config.yaml
d_model: 256
n_kv_head: 4
bias: "all"
parallel_block: false
init: "normal"
init_std_qkv: 0.0256
init_std_down: 0.00545
lr: 0.0086
lr_mult_qkv: 0.4
lr_mult_o: 3.0
beta1: 0.95
decay_fraction: 0.492
seq_len: 2048
train_tokens: 567200000
MLP neurons of a small language model. Each row is named by its layer, matrix (down: output weights) and neuron, and shows model dimensions 128-255. Each number is 500 + 40 x the weight over its row's rms, rounded and kept within 0 to 999. Numbers have three digits each.
A block is one neuron, or neurons of one layer that tend to fire together. After each block is what it responds to, as a language model described it from the Wikipedia text at the highest values.

L4.down844:509521494474461551487542502477419547525505518486534533504584448459550530497450554520408507475454476498517547467521496514511531506501544516534556563460472472513449494491562500431547520524530635504414470485488503414443495496471480472552483464500520475506486483518505452486504476584492573445460451492497499572467516442505550438553516440489521498476497497510502551469487505502468420474416
Hyphens or dashes joining compounds and ranges (above-ground, trade-off, 1937–2020), plus short inner pieces of split words (sh-ap-ed, B-ur-lington).

L6.down373:474478422496525457487449488472512498492427472491536488474510569514532464534556534530506448520528484519528555507483511468499498497415556516508491486442540596483496453508552525476509505516456466503529508435460540462486429567516531525503470458462504471495525516448462465504464485429518458434538499537573532510367558485536520477566528444443551478593606522524533524501526534514483444389481
L6.down794:473438557452462484538447495402548504496462577498487529558537470529606511463487494507509506440510523553494475451504494529580491478509519550451451548555528424530494498506534531506525545569450427503558562479527537437578510533532427496573575443529526498495509471479480584456466461520482535445490475549451480597475533468558432468535515432502480499494502455452501493492470527487467558530485
L6.down797:499534542452526497490543484438525472500517499516506515479505504462548507537496527491501520438485463511620590519483518588485504427461473582462463452589549491468451444466453569546505558568541466484623555505445445494449476488480496464500520508530467524455508499488479482467471430523508365485556411482483481433512514485512437517483519521454529473462491442509514485470531507494480513467503
L6.down834:543443543491470518556504453474522551487511535497473520491528473494468510535479500454424529526497444562578521469486473494465427480523457526471480607524537414554494444480514488531468469494509473484561571532442481545474500519536542521513517501530487493437587482548463594454544462494498406515482449532424565509486467431552422548528500413505526488499535500486543396467456508473481476502471
L6.down1085:522510466543516478537493482492553514474492496535524492446468495531518463533517502499390491490470594461483520497546545522393510458496572514489499541487499526484503428503467509512482502592571510471573484522499428585473437522468509480525493442513529566475518532484511471481444399443494507471446514472474503473531511529483524541497452506434546501472516483525417413452470521531506486440520
L6.down1097:489526455591499487446493494565527500471547582419463518490532470485492512473549497563500543524488514460471533520505476457531507444494436537473515531543592508525472553590545508465510525552566500432465498508523494499419517448473487441500483494523458545528557469492544536495363519502471523464526450529515467474445581473520530420515529500493417547459500481565532457460501537465501512514513
L6.down1176:481466448470514499525476465467511508508501562409519479492442484472485500517437578472442565489489511523526421541503534482503494463510626560448470491615473555560550482493506408527577494508520535554464481426503468522511472525442534545487540533559504491448570465527494480559454498531576475450473527503501498487472496449528517509487542436479548497539580498549501480507530537518456449532502
L6.down1322:481534476434478493532481440482538516499434502558542543481511471553530460484498465545503520468508548501444549526525526563491512481507509502535526505480484492520479440492503474516501492517502452526460484548444517528479494534510531431540415519502472475402500519496539511467432533512502460500441525562519542483516457481515455501423563529441526489452556420483533507515568500515518526517522
Opening pieces of years and row numbers in tables and lists, like 199 in 1994 or the space before a row's 4, with the final digit to come; occasionally mid-word pieces.

L2.down146:464469485511459456473455548461466550507439462522514463475440544494537446524437472514525378446517489469456506500564479597559560533527482563576515565480467551489439446518551515502547517479546546554543523448463510509489511454414509501486476638459503562461494512469494496489471453530472564436547507486485556528521511550436473502530476457503468467468493492488451539573502449479502551520559
L2.down673:521479449425480470479457550566456425487509474528524503466536554521577463485539516458519426499488460568461536502424528503476528439536464546568518527459480486416479510438524484519498454403482411468509472498473526526476593539540419399538454489550447501549504451484534511540518538523479560471508504540428473485481533512494536450455476555520614508504536528483489483510505536442488542561528
L2.down703:502508529519483544492547469534496569490566445452515545429559501555511586522521486487573565482461462536539473500455508493512490497527490476521501451569480519544549482536450474466533445453411453520485503489532510548476495489560521442456571485505483489484508523498495504495553514538466471480556499456446549534566509405498417513464495543530536483508509449446448594497516458450532501496423
L2.down767:529452457528455580389520548489484549463556541451474427549477528494506515502482495527485483423507523593529476515510549519585539475454401595494426580455493525503496449462502537500555460454501556458553482465481430521539560444470543515552480490461504528602484513417511529447508487449454545497466518522450549488447514459620504449467530515491489492524440504501478502494482480506534514433494
L2.down779:514530529562539599481527514489514505501468495478507522394513539513490508488589474489509524464534445492478518513428473496559462524561430587582499494575470436458490420516520454500500455443446499472530547495503523557463523494561445440490536496507524540549481572487546537488525469560549502463582433504423557516529539498538478488500530439518517527571573510566558562503442460496534465474448
L2.down981:460499555475517515470538489528422567430481484469537540503539386555496509554479569546489522510492470508586432485418477531471518477472458561521464395453414522470407439493497515489466498475455450528508486425515518492525534500568466466469458572515497483581547494506510471554472516575485490513522538486410533480544477511515510510560511483548502464491434511485523501476481487526539542536538
L2.down1016:504504525479497526530438513501515522512525450488460499481492510453448497522457522566452440475507429538499480516498423519455551402521462555455490442545493517528545482484487491502531504450521450579487577568528549485454487515514466584477442553518544456469578495495515552514576527580513441464468554540407535482481470523494562506551465497524469441486476504482432570545511570507558513577467
L2.down1132:568524492535555506492444521520434516442495472466481504483486487517513495504494471510483568475569523562534561467550536555515542554509530513513419455508495551470568549506471466558502500479482521470563464509486540517513460466473530470533484527526429465477463513479490502562454532456524436458478402500514455401435496474546557409541470493444520567445447520575478460486513471470526575474521
Final short subword pieces completing a split proper name, mostly surnames or place names in cast lists and tables, such as Sulliv-an, Abdulkad-ir, Mo-han.

L2.down322:511490445504514462553505552448495528477581510514410469523501495567445463578535508454402501453532498463488521540518563590482579473482469504523534485485457498535501518547543451491566481498505429557480552525494499494469529517517471497533513518485527509471552465574595503492458471522529439506544521513451487628511498568597459461491518431494513464522508489513569552455474472526478521435470
L2.down614:417502520487544569532464503483470480480465516468488496505423463494484596457447508480548510536498467604513520492494520532419486466446457501463516479512518485528446493507534535459449588498481467512495583433503449536414536429474496441504548508480523504570466480539542507500516543545486573457526495489539504466494478516563467507478487475519466540517537500524543543483453466457498534468381
L2.down776:441465485470478466568438482477480433482457464509441489512457511438549444553536511453547527476537527445494521495541552543489466531531564473586479454565513459462527509483474550450569515492541598571532577505451437516517523470525498508526478491529512478506439489561569501497476478429442507478496452532562473585510516516523464457470566496546536494474603438548521446578450469487483466517402
L2.down883:516493494521439449523541395503490535461455521484512490548503494491491435597473569449510409520542475482557520524482468472534519463489444493500485498452510504438528471470600522496451537456402531496460482557505483493493514525490536529507508497437457486525520540471599444495543511548587487450569498508527633474455565460510492461509484454497466582569513473512489460502557473572541549504415
L2.down1389:519534575503499482555408535600460510446458449560519544498448480436478556533538539470486435505546513493474478520428489524533492568536442515502509521537572528498525492519508496505530487502497454537516435467458398534518522476525526454461566511440463458542567556491515529454500445472431552542467531493499482537476510457513486520564456465423514526524492480428476566526464484429476476440532
L2.down1432:629451476583480496517476485480444564457517507412490540492498517516477519534591567413492491526461515506541435529512548502496521581476517496558492504505464528531552572495431489480592459487394475409513483476525495501535491453554527468429443515512396482608559461511495460483487416598494518534511408495489582456424465496487456453521481530512499443511462508484476480499487482480501482540528
L2.down1501:468500495575518516537551499522528429515501565475487459485497476445501531580452500556456507456540442553550500518493524485506524505485465463564499445465521474435476548564559500473487451478463436525452577495568465547562471540543519466536496556497540498491475580471548484489437512491480433493516595551506499494493465419522466570493545468485483511553558537580464448534500512509426518430473
L2.down1521:492491527463467505435504515505518470473432480509483518489493464444538506522579471479461507418479458553466470523489458463489540570511511575532513465516486464497474484460509465476538556494477543523464533514469500501494428509462574544436571486515551581524468462491496452540555523521520578496483575536427387546613598501480506436478431505475502527457490472505530531504472493523454492520483
The three-digit opening of four-digit years (199, 200, 198, 177) in lists, tables and dated prose, plus occasional mid-word pieces like OR in NOR/KOR.

L6.down6:521522435489466452465475446488430465502555478500524493509429475451525512529572532483463498570468470527505438447533518422517581503516518463490453486555542485480436562537490499500479455539537498439490456534437486509467426545417562551502443539477546491567484478529493483567506521504491531531525502504494445463481557519495513479554526474529479489511496531474485500576524495523496455568497
L6.down436:472502486507509523533483435500396546497450501504550552494552536502509462472454470519496463453523438479459510554526563450578544477473486602558519476534461525497507433587520516526521462498549557450530448476532490481482573488466530486560520531504517489471540506469559449495455561530500508545476506488472548512503561498478465515512452474508425443528529542545523509509551466556397486559605
L6.down439:526487456495473591551440534524464479534493520492402451555545471451497463488491460546565574484423492520519472493460553482443526467401496539517494376525548483499514492504497464463529457476521549477463524553550522459486525491461541555483556555470533466465517440431514483449503500536586583498499486537520517557491528476478529470562475515541522456519486512506505515526511518525459487503540
L6.down666:499545542437533436560502528433532470527489517543416508477519531512503556491514474553462489480480489531463523517513469478460440447540516514519496518615455475499521453518550514552510458519548504446461514427529475406504472510499505443552489479452488402483483516512410493502521489557588488508552470497497444626552567544465519494532534492546378476492448555526486450518504477556607517530440
L6.down734:463448638503536559505465466440538454495503512531577525522517471458479536557450474502539544495432426560515526509474482528537470570537516479501475561488484462447539424552491527472543589451463454557533456535547481504490478489481477528551522467488523523523527542548512510507501505422518555487437498490461524477481464418574516522571499506494489470525457531501432453534537541528504507510506
L6.down851:441508514478497530535439530527493503571479472403489494465555582490470525569420479523527516477492473507518528507494461518479478487530496547499492493508489481428537508531500450567494492438444506471525502523545592509449478483541560521498549545463505496549485526566524570405545461487589529468462506502475474515573567475425569462526502487516527555515504543474439465481528534528480555497511
L6.down1350:554428442533418492457503475499515450514487485458429419529473491407488502463564447423521492506547554533502500467455543444483538485555540488521495523590559514484461568499474457493537548491588609543506534493515517513512464420490464526486531456444520529495471434461648521536518558513464543515484487516517421514545532487480539494523559468469458542497440485514457518543531494478531467429489
L6.down1497:565496500498491488530480556504469525421463469512523452511504503564450475544505503452522570507521444537436493539528513550424508521526472459459521416416461537574523417497561490525472419459492572489504521492546518569449540529535474486488561508489540444494477439558510504511537476506581507439541479534459578560538541493420587515515450507503544448500540508513495552550517481478480532470476
Inner syllable pieces inside romanized non-English names, mostly Japanese, also Arabic and South Asian, e.g. Takah-ash-i, Kaz-um-a, Majr-ash-i.

L4.down553:563518465423429495566489539552482509432586551475557474488458482577540441455404447479469417549584422503531484475497486482475528529480538547482552498501492445576564493476478443433476556485486537474538484451575502473489474525418516430519457524505537554511505504486507467518500564547496456491466482418585469448437476457488464459452506528524490535521500423481569558437521399532462483484485
The conjunction "and" (sometimes "or") joining list items or phrases, especially the last item of named organizations or places, e.g. "Foundation and the".

L4.down236:479523477552521499510558370559564477476552524510529494487462540489541482499484569486526530503561495543518501585516507454477511511436573470488527500547515468516470449456516442563441495522588483460562476525500482489500503514603572552544510429476437500510510512513586459547540505529500480519454429461481523562482507454462496423547481466509489488452489508506460436452501497493504482487467
Suffix pieces completing a word within multiword organization or facility names, e.g. Employ-ment (Commission), Min-ing (Co), Med-ical (Center), plus some ordinal endings like 42-nd.

L2.down70:473571471538510509541508543482520455505436542426553532569438474511561471434475505461546464383493540556451452521444530466469555481547470471481477507466483503523517554454505494495455466500491505572548505561519500504462496569522481540504449497396515510500532462485474465554506487550483532475538517534499484489475595474459493455455487500464485500537547476435486482528511433537445472580482
L2.down353:517518487456509515522532442570498477463490496553517488557550431505481483524499482498445494456536468542529488511492558516417566525499524576503443525456440419498483514637515432536513462482467468476505492456501518461515513508517475529506450494547459462559486494521510431538538510416428500511517531524526490545528484471427526458512488536533553502512506520518540527549422534508454525483497
L2.down428:445520511497523500442456468559509530542513448534441532476498476525546458472495540506538522522526530542502502572450535496493490470480531475435498479522500491525597458547511484507483389483465503507497482560435453509441447501526496489447478495475517597501482530473509569500511437516481510491552451503413456567473590573528463555464504490556546552489528544496518504481506480523502520430436
L2.down568:483497497516453492478496444500483494573449471467576411544521441599518500519556569460432504494484489447520472536543493479456547527500505500550494506548368459479517466459481505558469499527513524486460432520482445483498514542549552466555566492473520480580496571549491458469539515471519494529500457460461524566520468479434459469453449469469534413559529483485416484458563478479477513499501
L2.down871:567589464446526498519508480551499554511421546493514510433523443445535500533505537441448555495498475513443526483425456482464515488464445492545497486535483481537553509534475482537462521500462516430501520564503408569513500541514456444455509488534491559465575518522534588531573458520515448492480501510469495549512509511501484461536438507511492541577451466513553456510524502413468568461499
L2.down972:527547477502501466496517433603470528486531468526543452492515455405526470503468512475488419478484461602513470549462539484508464528561514483499503539417483477438507453513591462437510471502478372426459496520557498512474488532490505459514533488490522449513524440418563458563503544491484577471452545520460535503576532501512505434510490565445462497591486507470528487510460459564501482545505
L2.down1071:493555482561469505522549498471433530487535518521512463477525534534540479512512477487453523561479482531438462517497426514478493510506616601477490521471480496501465438550543480571443524453519421484497412500492538486496469503614509442431511443485527490475538467508494477481457493532577435494471464497570476533488468521470519407543561449437452464476480493510536546536525506467515484509521
L2.down1474:481464574442518460504553530484470571467440534504526453553440524442510503455525505465461452490540567532461533542513456530509536546448528492432480569477427465537526472522559546475544471428468478486519590454497449499505525570506424543515516546461461511429560510526498542463521445520510522517561580569524439483522518438555518557573559504518496527502469549481486516517497547444537566477470
Final word pieces that complete multi-token nouns, like -ration, -ity, -ment, -is, -ure, -hip, plus paragraph-ending periods and table-row-ending pipes.

L4.down406:451524444449551504517521466486433527517480511476478551461543516540523533422483458510525527478462452546544571538580473525470520504460477498507428503460518522449509485514505456522547470510455551514503465475524556546499481521526579427469467556453510465528494521494524540532452469565540480461515476507472509444509545516487538580564422490492604511546402527513495515494530516517481473527445
Non-initial word pieces inside rare proper names of people, places, teams or companies, often in lists and tables, e.g. Srinivas-a, Kush-ida, Bonsuc-ess-o.

L6.down108:538565489436489549515507577626509516475508492517504475531508455466494531513494496531475577436522468469536560458456522536439542516469589492506527531546491463460492485525433565440580491425540566519576461499457513463519555484529476475508445487505479555513464506509501574472517493469503467483539490493521458448503446444557494543460441548511479521532486510506509496415541473477563509470487
L6.down140:505500497514520455495451487549521568456469546522531539556460464512488495474463460481532463518540482464508522444433487485537494528565571530529468457467483468503467451452529473421513522501545375475496485560511484406497539447509488521491456473556494463449511428467536480447450490462493595486578540486567498543420486542510504489571590418525543492412410502462490514459467532522489530442492
L6.down212:498471539506502412515544473549546610500501486510539518573520523462534521517461543535545543505490568535535474514379487508469518548478522495542545484376513462475450487571485485563466526447434455479398460455467482454528494505482497444553497550453498462491493487546540510559568529512519478483538543519494501495567486562473477503508455545511502539462474428423456526445532454522516543526517
L6.down1006:517486470505517517456432455513512542551492529508486552550520520445541462466491477432529457489518511517532556539487459498475560511517560541478493504416467559525483494537506523553557561460478501444482514462496497482507522541505534507462529599428439565459524525544539466540544564492516464492519521532564500546513512503483408532487502503470507443472448495516368555501425510537532522445504
L6.down1027:501483566396444503507496589519439552484462456500477453493427495559500494564520523473485454484470515505440538480428549546564544406492490520514501495493513506495521529483522516524496560467527494447542510528552463494507420538478468461452503565424512495519518571515495466515456566507464511511494469537458469544478455435498514475523487504544480513374477515492552543504567490438488488519434
L6.down1040:483586539519465490506420564502492594449526457540502474512476490560483533545467500540469518546527452498511457482494477502484430559472485497470475511440409487514523525517459483471511470493488454423377478481434464487539518596574508478454440499538467511500489546519492489436528479540511499490483430500483543494596511542512443507553593440535520540455549528538565513521469501510455482461511
L6.down1098:500527467486537476420447519545609530459523526554535552504541540510514488506466485491452501513491555531515499498539545461437593504427554496526463490434463476511452555533511556461568505502528467407433494509480558547467423502479479488631525442448464460496521483488471510552543472510533473523469478480535462547558529496494498492578585462509532457419497448464485481461484540487481466489455
L6.down1133:512516523506501528456474498544567556427548465488440517524524492468524444489487532491493457471537544478537570533537511551540563540459391491492455521445565503435457508471469553504557528495511426475519418439498531489462531569478519463554528500495532550557545574462500557471487457506479416436538526549517501477504523475503510438517518564521586461516446451411501540489452489424420524543500
Final word pieces that finish a noun at the end of a phrase, just before a comma, period or preposition, such as p-rice, E-ve, footpr-int, toeh-old.

L6.down5:530471449442495506425464548609574418457558503515503557464533450494491496524438497589478517473446496568478490559432539500436509524528543456528564468557406528483445515489490506506499542535455521529411482496511545544520433449472498525463509538582562454532502493471509463494502444457486487494474511501538571505510483550494460514504535476508503441490433515540529500497493470533455560510557
L6.down172:497563518556525577522504507526458406462490559387540435485511527506478517493527477540480483454466465587517450404480505485486499464523489400488473527527509467510562469483498493517526515441507581497496453439476443485464564470506457498505531479466433487522499518546453481590520555526557646451469502445465467499517577489471442514509527547503484510524549565525566487498511523501440488548538
L6.down500:457470498479485509453549482548501470446526538532536473486562396454469535556491499573523446618525430450497498484514552468494541562453470456426534501497484496442496430528519478453473531536473525491436480413506489548546476483508474528486514456507559465489525556445537512495493513484542539555438577471446553459542496452494470505502512399470486535521535432501437477483427538482515477518493
L6.down521:544456518427482484529610542510577479551530564405501516536505546543491403482515500501490527487545433507479428488493509497437453511430517506545536455558509491455521431437509540528507460527473455467585464474497537544523504420489476515518468505534542548477466518470518467478465538556449466568509466503518532494482438472394465497513490426487477552533523465488522480462577544496497427524595
L6.down909:485433483519498549377490469498550467570473467461388494471491506529498551522492483546434538527449561444498469530474516510414562495401527477553458484574537493442466486491566514510467482560515496457556482565471512537507540462470515470406502540535481549501539512523434513503543514598490457459453552531475440513458531493537505440487499512521545506442541569495485495513519490521536511462546
L6.down917:498490427520441417485493495530464523467532537523482599519565492501492500546470566525513460414458514588508599502506472497411459543521476536476464524460419420425506525471477501444492471441504554461543417476501487507537433537531437455472434518523455486506452469487469549586529521505502444539466531470484571535522507449487465467515528487475534461505459425520497534465543558522490430556468
L6.down1145:459516448509486547582441512540493446534530463526493472465432516527493496492448520549455402439503498557502454478507546510522529500514452532537499441459457507530424419497508560467494429502383467542422547456516485494479517513497497495519520540554532542546510436498472487466541499501480490571477403515533496476494463509509516503586493422535448432453435559500508476560534549441505460548490
L6.down1465:568518489510517536497547435649444420539508470527477433492529480456507528491482518534531473463522455453555549507523412509489407527478515546508395542434464465478489506503485479547546528515537517525493529561477538549464494487549487548461499503457470497528454531447497528519575473455476480530540592518492473533501462552416563474492510466527529486509518542496499464507524554508414478486505
The conjunction joining the final items of a pair or list, often proper names like Daisy and Timmy or Stu and Lara; sometimes "&", "or", commas.

L2.down126:484538471475451532524448495560503531491470528476457496486491438479502457514552444505545483528501481486489461495507476463540523436461490522513486513514506577510486436503476485505474459510461513572516556442435492440446484587518526492484492557560505538478521488590494443591460489394458577463502467488578482579473525457472419422537488477500482475521554520487529508472485522578470481503556
L2.down290:518448398522496502493497459487527515513568496532491504552555492524489537528479534537494541536553523557462457591491514546529504462533485506502572456524484493539498470429447540554487489547473484418517443453462528447520591589448537478459500505453473442528539504495513538485513514464469482497511486445482497558534516508495512490481532441544478550414485460454513552516514507601468480457497
L2.down649:516473545497499501538496470514487468458509524549540493511518473475514465491507555521504477431515538483547478484483457457476481519470462532525545419525505515500482482456472495448516482478496571554571457546471430490549545446532469538446466487416485540491501443452460451540465487490479532479534559535481540427503494490513520489518464509531503530436576506492502501483459528460553512568517
L2.down1023:475468521600498495516537512515547599492490523475555444521468472457516429546541520430484491493464435484526574487510495514497453467444488469528461412521442566490463540498469503444532535447492477477559538543472545502568503518553455525499570451532512440495480466521542551522577423440479469464468473492501500539495533528536451482469425429468473506509498508495514412598552437466462542585521
L2.down1044:531565496518530548547442452531565525459489418498496510531557508515404480508488532445514538504551489498529534562549535527542491521506530425557527423548457479501418513527445513515488528460514524578471523425502517563502564497520456492508475446476480553540477492535520470464459527474456425475459491468468444579577401511490518539506518450511491567528515455451480450417493589454501552498557
L2.down1320:491529528520545520551510434556496492451473513544506511541517475486492479492453473459493544581457514455507530473538501481507387456478514474467498432512525545491543585537526487509525498520504477553483493467470515466440552581474514550585515450575462436484466466515456437466551488495539540472571479488539509516526426396553477588437576493495553498504502514522513503414426473509401439528469
L2.down1363:547487514492473570556572420492515516439529565447488471489433465464554467430517520559479515550500494473554540489467539504486480543515507563491478493515452553481462552418479505450471545565503436544429461549529507530495475459473489527527554500466419448533414546511503473553507489491521453476569540493582559454502534470509507521478472458567414542466501518471538495481502496508422512495514
L2.down1462:489424481517452515508476574561507564421459493525500506561534503536494433531496536447471447602481503473528366579468488576498566477509454474431509474550536519510503469484573528597489563509501508482475448461589467546538494486479507511489486527467470447560512500509529545478505520491468455494566442524466479506546517472501540440503479542532487505463453450525575492405510536520526536493532
Short word-middle pieces (vowel plus consonant) right after an initial consonant cluster in split words, such as Sch-ol-z, ch-am-ber, S-old; sometimes the word " of".

L2.down325:437515477486512502490501541444503468493444511467488481503522445569588591448510460454528502466510488548459517497446500490541538513552527486438525500438529518520534497613446462452495523494484506494541515552488424439518503381488533411527596489510505505551530517485555514534489496509419481518540515512482485437433493529499567441512468470510564506448439524434561540554508502505479494503475
L2.down343:514492481501492401485519452510531525536478446458565496538507529518476501516521481498493457476522451530484553423449496484511503481491475492570515492555542467526487535447446538468416493538499505534500437461520446475492541432535560509464449531468455442525526480558519512470488599552558535508471485492420559485487489519499512471534497492492522469492450533452544506519504436557449536500546
L2.down591:521487551541514472553436503563556500497420473472400515502503456472572535511449515445486481520464548502464506525423451550492496508502499496588477521589546490443590531490501491445541461506499470501510469516509488506452500515535484534515455554539470467518586482503463497514527563437516524504516409571500512481508555532525487510429479473416425504524541527507466473496617557531509551432463
L2.down648:511403531442501515528523545547457538427491492503421583526455586551559504489523525567483517482523526444532537462587498494512453512467496441465482479501482519443472496475495453511654432482470476426543534423545438421438498530409477525500477578468403501456523548522473505528475506489498483509581497500468576493489577450495520519454509532456533478459464557490492541499513552557505544493574
L2.down833:497498533485479596532579516474467541510487457455495466539468537486459517453529522509496474485462523482485481465563551527492513511467515522503457515557529520582579472475472473537507456542520510497438475564493519527537521507497425441516514522473442526490496535542471415529482481494484515422460453482468401467456490531574471470551427466448462502496533502459413472479582391480576439466489
L2.down1195:458521461512519454514512598498453506460479468475522483446500493506487530483427508505548526522438483492505470503484470527537615481558569506494538458562532532501512567604498464465475464464465534420549542501480507481477521486476491487486482525522551481524497514540439516524527530502456471475484586475560395460487521525517489517487416488470482529475472515517463501533561461467416570448510
L2.down1434:518442516485409520483539532486461479468427451548491494564542482464529502485505518400428569582483413449598553475507479541442518550499492549454449452512511499521480592525472478437527525483460534525503436539548502444420500504470466494530464497450516503528504532583469476515502500526584459474437521531597529452585542460491503572473490507504484523493513494533516634511494400562506538466517
L2.down1452:508489474478474533548542570467493442512574470506519482521568523471466573465432537441494524603476507431474488487493420539530457514533510411523518523501503506460550541474461489475436435552482535522535531499492413489459474486508508532531499465508435492534510551563534527476510454511562493424496470479531489506502511482444548474536542500507498419437516504530491525493517518529500479490496
Connectives right after a noun that extend the phrase or start a clause, mostly and, which, or such (as "Modeling and plotting", "in which", "such as").